config = dict(
    lr_mult_down=2.0,
    train_tokens=1233000000,
    dataset='wikipedia_en',
)
MLP neurons of a small language model. Each row is named by its layer, matrix (up: input weights) and neuron, and shows model dimensions 192-383. Each number is 128 + 32 x the weight over its row's rms, rounded and kept within 0 to 255. Numbers have three digits each.
A block is one neuron, or neurons of one layer that tend to fire together. After each block is what it responds to, as a language model described it from the Wikipedia text at the highest values.

L5.up93:181168114109101157106120090169172162109111127139139095101115139134140064195152130126092079098187102128134126108155082139146176131139112142122159139214092145078131154153139115124137097113088091191102160072123149122103144124142120130167131106146098115073028130134202059084130114171105130117082113096095162175085122162145140168143164165155149151136086201129150186177133154149140065092168109149092084140127111100120101157102204068162100179073180079105121104128089143077086145112121129157138099145107107112074104128074164120158136150092141109154070111124101126121130095060145169075
L5.up247:116155133066142112089147148171123148139126076142086081108077084062082105125106132165121110100101139139118131104201123156188169125135099099154177110154123113127130094199106091139098073112066101171153143212118144134108185097138210093177136111124128078150136092127116138142143155128090078147147152179092140146107154151146107116123064123037106088146099148146124157216132165135102073114163104156122146125159095122152138104115130161170111125080198093191169049135052162114115158111172062114110099162122105141102078114130110151151088154136189059113137059081166130150177120091146135100
L5.up1496:144104114185091170068146088172135074073171151096208059103116153116142127085087108122123095142154099149078134108113134159145138071064093092135115113174089182061098174120125097131108115126103118113145124160112159121110157118143150113085153080127151098068143125148141113142134189123110125125104151099132156183156113103143130186124108126103168131157109154139161122153098130212066119146130105138184151103076166092136110142148114121167111182164117144163107101140134090109151099137077091070149117127128139138142124109084152103096143139144113105169103139118132173141111116103126113058
L5.up2091:131131155179085142062165122122113129098143150110144134121106091146163121112146124105118169109181112069089099104124129090095155111177089088145201123071094196117147134141180120163103157105069081166137154132139039129170177110147139115148111127090145113116066071104126210124110159118110112178164159223102124124144094121148098165148183072127169142124178101173131173149127144089087132136147064159126099109099123150148201148104103140159150142105127124127126100087156168175140114092131111086169085120104072124082115115139190139127141145082106136148134119120143113121070123184188085077
Description: Second piece of capitalized names. The word piece right after a split-off capital first letter of a name or title, mostly in tables and lists, e.g. K-ev-aughn, W-av-eland, H-u Yaobang.

L4.up596:102107163064115098167105117118131139098159134110138073128126139192141151151133142130151195154128148129102130102102105111120085127081165094129138099155068129123101079138168115099101124142147114126099129102128072148113154168071159098133116138018111119142178152149144105191101148146156164118122183106137170173116205143115095083099162114139141137092109153104106128184124183188132134191089065107102117136053145118111156160084174154202107110095121184141028146116123189142146109090099088119047180170084114109140120113084149130193096152182149077131161087145142160114141124152136115140
L4.up712:098179076186061159103129136124123092166132185152149078145133135102105082172155143164136073133110146138158104175110189158124105051165079116112119140129179210150152101138124134110106167090170182121164129164104104128096124176155124153164197157115118127144119100123097167154131120151118177117129082117150142128150199175125171116100135087132149194146149157168175143189182141174147133155110144169132154136095174132143085114181071144087152094163124131152107141069139116184186080143087147129137140152089178142119077086146163170094134147099144127163075142137090066118146126153130096108
L4.up772:034156107171140118089142096201139152106163097163077162187171115123149082139128110149194073106199142188128087098061085121115095134103145064119124128144113143069078116111186167133113096148173133122140103159131125123102111157080112160139129094139142102136133120179103163129064084127126129179165224146113138080146147124131143138123107128076176112126102135076080109115141145146173175115122100169125128072094121130153065174172058118165113111078077122021159154099118146183124117205118136126142133126108081097171140100129109164147061104125100170149178168173213142166056126165080129149
L4.up1217:042131136137121148144169131167143095104089134055132147091132120156162132156148073118151122095129124136179097136173136079217162161104157128120173154076134133136088076103190149107168145117142119148162135143174121176091164133136138160120149136120099105081110193164117068107095135155106141133142152132098122072114135193100134081089206122117097109119173171123080109125164172146180186134130099193101093110087089115154106191084221102063166119159097197105126087156100118104118098090112129125084150176050149169160146131112161134126108088156146150104130131111131093120125102153089136117
L4.up1565:118132163084108187121101112145109130151079135077146115141074182148140161115056136153146117119116079110124111141113121194095060109124150151149097080170096068133147135102137103179072140168177104092147084080125090145106126113147132151131096159155134112163174089052062122142169187159182119141123115100148162104083180133125113173131150176152124123168145057057146125115129204072063104145142155104110110103127063121107153094182110164139142132127094132066206129108155167092146080125154080063123111103112122127149085099147143084147153127131142066092118134157146120148127104124072139131
L4.up1567:075190168144149115127111160076085134106147153093111104083147184147122105164126155109164182139126099161101160155127121153122066139142172076094126088105162091152127185100102113048115113134090081131115150125163121110106182147172092130089143156153066190120122138154108131175142178119163145110119113140152111121111135154169174107136208082152152111103110118114127135138121148125142164129125156130118134153127168065135104111142136131125111087115161110125171138094045144138121110153151114121091119145068148142127150089155148119134109165098105168092094121144119128132111178118200160084
L4.up1644:152082152106185123163081136105073132128131167111143099116118166138168143108097059179163153101144131081150124135135164162077085151112154087153123148168127117097092129120130117105110137102125082112091083100146123110096161194122114160178116090095102111133128132078085085146140099117074142079131129109101118048108115153066125079149126155100138113070102096160150066125091081118100170180118112172093170061139100070204182167132111135101148103212087085111120179127139212170106110119059134138159156156143177116158116120075137128173160117126144139153167114153115134126148110162132137090
L4.up2221:153105099129105188127122107120093184139166144102168073152119141093165131111133188159170107106138133151134096151156191127165063164046151093119113148096126178099151105146099113091170085103139144129120104053123045157080169153099052105181125089077124137081147125115102092172152128108121126158132126115156127119156147135073158135138128196155098092130110135146198067031112081119076124135095131121124151148067191138130164112121131112151088146126149136064016116146099119158168156112121184113139166084060132071130109093097182113149108161131111164149140094103119146145128136108141189095
Description: Mid-name subword pieces. Inner or final word-pieces of foreign or rare proper names and multiword titles, such as Houphou-ë-t, Palloli-tto, Instituto de.

L5.up743:106110126111088144103161122095126141096106121056079123111118156123122108125131122132130110145123145128112097115140172093146086149088102111121121105108145181128191131108140089104101107129137153121171142179150094109083095088139113076166074096119118059138201105139136113170147051127138083152148180098166113154155152149104214134130088110149132079127096156125149121098099129109087050140152121158130093174087150123158147093099080095131092085152073137123000139125128129157097137141111146150126121073165160051145119122132191104108121174152096131125144175201141030093122129133111188127
L5.up1071:077123101134097123120136142107124154191148109179167141128139100101125110140134119155169106133129112143182061154137162131165095118102092107115134127104155157144157061132174158147111115121172151120159149131159081101139175127078140081083173159139096111085184120121114094094196112135134153157155144104113145144144148097163174124159199104146134124107118124149134112145144105131148113148047138182113134187110127147188074126148137150174158090157141136118061087125114115140132137163125129188146064143115089080080115112153151133151126142123147117168120084105079118121095040115142104036
L5.up1351:090129124121100139084104127154113156108103169154207125120109169128121067121074119162132165094111113189103113095150126130085107110118114110090165064146140132112099147125120144116102107078117188120142134138100073100156099079099115154164132144119119118073086176137144076159157184160184116145143174138105129127126172169088132145109153092125168101085107111142211067128138110183124167154118130170130146128103137114169162157127074111125118122130140115066068128113164134168126103134143104104119171130139094187112125070109237117117115194089125104210074120102137089097097120143075169051
L5.up1619:098071037137106097147127131131095185142118138111138153137112109144103128159097154128192221115110103140230090157205169111213108163124098046118143103130100130142092142105141116119116101149157164089155108154128071079125117095140139105141143091087165093083151090141165062121130126126126127129156141096086172170136097153045159084140162115116189109090103103102076177115129118128082120131105157146121167137132120132136107105162125105074083142094150146136098103071129097203133121159111120180109100124127102116114133067137107101142109134156119157097126122141135093095120099209112108130
Description: Table cell starts. First token of cells, headers and list items in wiki tables and lists, such as W;/L;/D; results, MF, Destinations, plus scattered word-initial fragments in prose.

L6.up1910:155106068135086135171114129120071109134161114077086147149129177142164104150104188102125152087099181101181106117150138135193102139122097053094139139116098155132122133180161108109134162120106169120126118069175083134164190137132130086090084090102108219144224104130075048084079077125101157110167131063116147134069144092143146156152167148108109143096153110177162126118119169105101095138061111145143119204097127082117134120187073140105137132108103109115109143095149154149133178066068179194107142095176139095095182085160165116173102126175129134127153188063178170125087086158082154156
L6.up1928:112133086125088095115085160132118111104086080152084102178150198121105184134104156143189159127171177120179110142140092159103084118113146113109149113162149156146120111173123105049092109123156136119154185180137126131090128130064098069143125081131102164097156104154117117129126134109140109103139100093106160176119162172114156107128170121112131102030099170170151112147133108124145126215118084112189190164050163131185086188154103153118137110079140189166096173087092181126100101066102096116120134117139199141139104128093113170100113139097170117121142096114125154150128186125114178125
Description: Mid-word proper-name pieces. Word-piece fragments inside proper names, codes and numbers, often in tables, lists and infoboxes, such as Hähn-lein, Brad-ford, Sor-ensen.

L6.up80:090200138179135143159139097119144150100165105143105141103134126138138109115159117133126060070075122074159125101098135176083161145173117124121111117144123111078091121130078079187128091104068110133145127149108149139172122160153138077187104154115151059110125103173174120124154141118132123145108127105118102108109217094104138140115144096108131109102163121159080150125140140132134148061115133113101183110112153072178168133146115057162097156076148154121082168136104082158130143114118143156116145180164135188174098137080160104146075105109172151136151047107089148158158125101086082129
L6.up1088:104122135166147066181112129108157148077154089132153016049078059125113144137113133124150117123136093122093110121153153183088148167117128144097165108117129187081132129175149155149079126177137135115150059130158113110132109084112171128193109110156079061095127124157142118087155163136107151147168124147079106144097094101121148168116117163122223171163125137194123152141145106138117166100158128123113150130081102102192116163133131104133179174112203125142116094134098070075107164120110140152160113124067126148100111105094118147136114179132179110131157121134131151142128104095125158111
Description: Second subword piece. The second word piece of a split word, just after a short opening capital or letter piece, mainly in names, table rows and lists, e.g. Sh-uk-or, R-och-dale, F-us-iliers.

L4.up103:188149149190092157086151101148119050183101153153107080134102155115186119132078190170163132157089064123063145124127139115117105156101079115165117109123147132169143145155143160078135142079127167115151148096089135111097107124126091139207137145059102086162117193099108131107163183109083099104189097102192096154151169143185138148094087167154115150126107171149143116166102130181174176099118115134121123135101119104156073130179139181177122116105159162163180114146129145121109130154164111120135155140144124081104100107117194153105154113088132138116118132124080148095119086087079129192
L4.up182:124110124086112104096148144158133168108180093145186148091128116091148159104178214166069153134101116124071103114163130188172130155149123204115117062150171100158117145209119090100095171129094153082115110153084182143133076117113143117118119114105109107080127094151143067118165202071163115135144079166174138072138132152133147119140119133131126136144120048086144161166130129114177075124175101142220151120125162143146091052139151148174137096097153102137107099084091115134078133083157130108155103158132223117106104103075117140177172117071126138130161110129119178093127110096169100154
L4.up854:143090146116142194097105120167125109100118117154174117160115148126094176109137117135138135184062103168084147144118206147128176133101167125165147136094192145088141117101071147128153105136121140177138086098131131166147129114175171113132108072077119164076120136115160150071101128116086150103095138142131093130130107113177121125141123097108154110160100121083106144130112161137127108094126124123121149155163187121134141099124097153145162160047092066126186040076156153147115086093119185132168078170105142118124129165094175107089121190162150166116139118145117149173163079128163081156
L4.up1257:121088134122107161159166148140145142166124102133164167118123169134064131115124158125129123127139157178160097171112155091156114071076159121128191117138079159156162169140092123130080132120104145168149182114116086084129120139077119100059155167103122125120134075106099139092146169123119109153129092133107158137132190121132106152089136114159137068144141138140143162164125133078158086119128099143156159113145155116112115138117092131200103102110133167100142180170152103130112143109197169066108126129169118134152057133130165136162081140136129166161166144174134166167165184115101114135
L4.up1835:081156115160135138118143083097066179165177108153102155132098114060158149138157101141106129090124136177081099102168092149105102139059143093116108162141110124155155126152149175124131068141064151090106152064160138172176104152122229110123099097098146146126125090117113105113081152136129073116117114154117109162085122114074138110144077123108110142193073130192185105181139120118130059121144135110121152090099202130119131134100127133125105138121117078108125169130133104160153050142091129123132176178136106124095107104093179116166156124097181117152084185164101151142105140129107032108
L4.up1935:133081156178176125119124115094108158207183125131063107146116107097140080141102131151081131163141138175021034133145123131091154171126120142105080130123161130153192184138151059157115154154167145095110168083172183103136101121166126081142124085112137192125056139149161172126151095095134131117114136094201111122129135111135148116212083122139154136125141133171115156103114119066121097066156159075181129042131161114107112097124070139122113130125160088126127162086134106069137089166138124162182148160127122115146085125047138164177107144136166145164145139134116163118158146128123125136
L4.up1959:128137166122119125112117115102125128206149169150127111073131096150116067129148156091151121159109148150079107167135115134077128094116078105125135149110144100113158178122139088125113073075141144118134091140093146076053126149156109119143175094131154116121089113064136191095165091151137108076166113204151150131097082088093151151175129153094185119120094110121135111076115166112106149119113124210120117122124155139138122129181120186174116105152120062096127129188139124161196044177118118074164127127139060092108135108110105149063116140143148167139167137118092150184129154087128033109
L4.up2079:134094110131121089116132145156144153109092145129121079119150084151105138150088132126167102105109154126169130110136123155192174092123109132093169147185130114118174126128120109181096141163086128135101097166109167140126178106150128122148157165148134114157163114147162082144122146167121126083147086126155180126122154165079100146140163126142134118103085113125135170128150122131082128114171052097147135097128122067149140081160162118131164135120154123163072157115151102081078135116146107161091140170133135103098115087080084108150073103082124073111147108120111101124112181143078177085
Description: Word-initial fragment continuation. Second or third word-piece of a split name or title, right after its opening letters, mostly in song titles, tracklists and tables: P-ray-ing, C-l-imb, Lap-l-acian.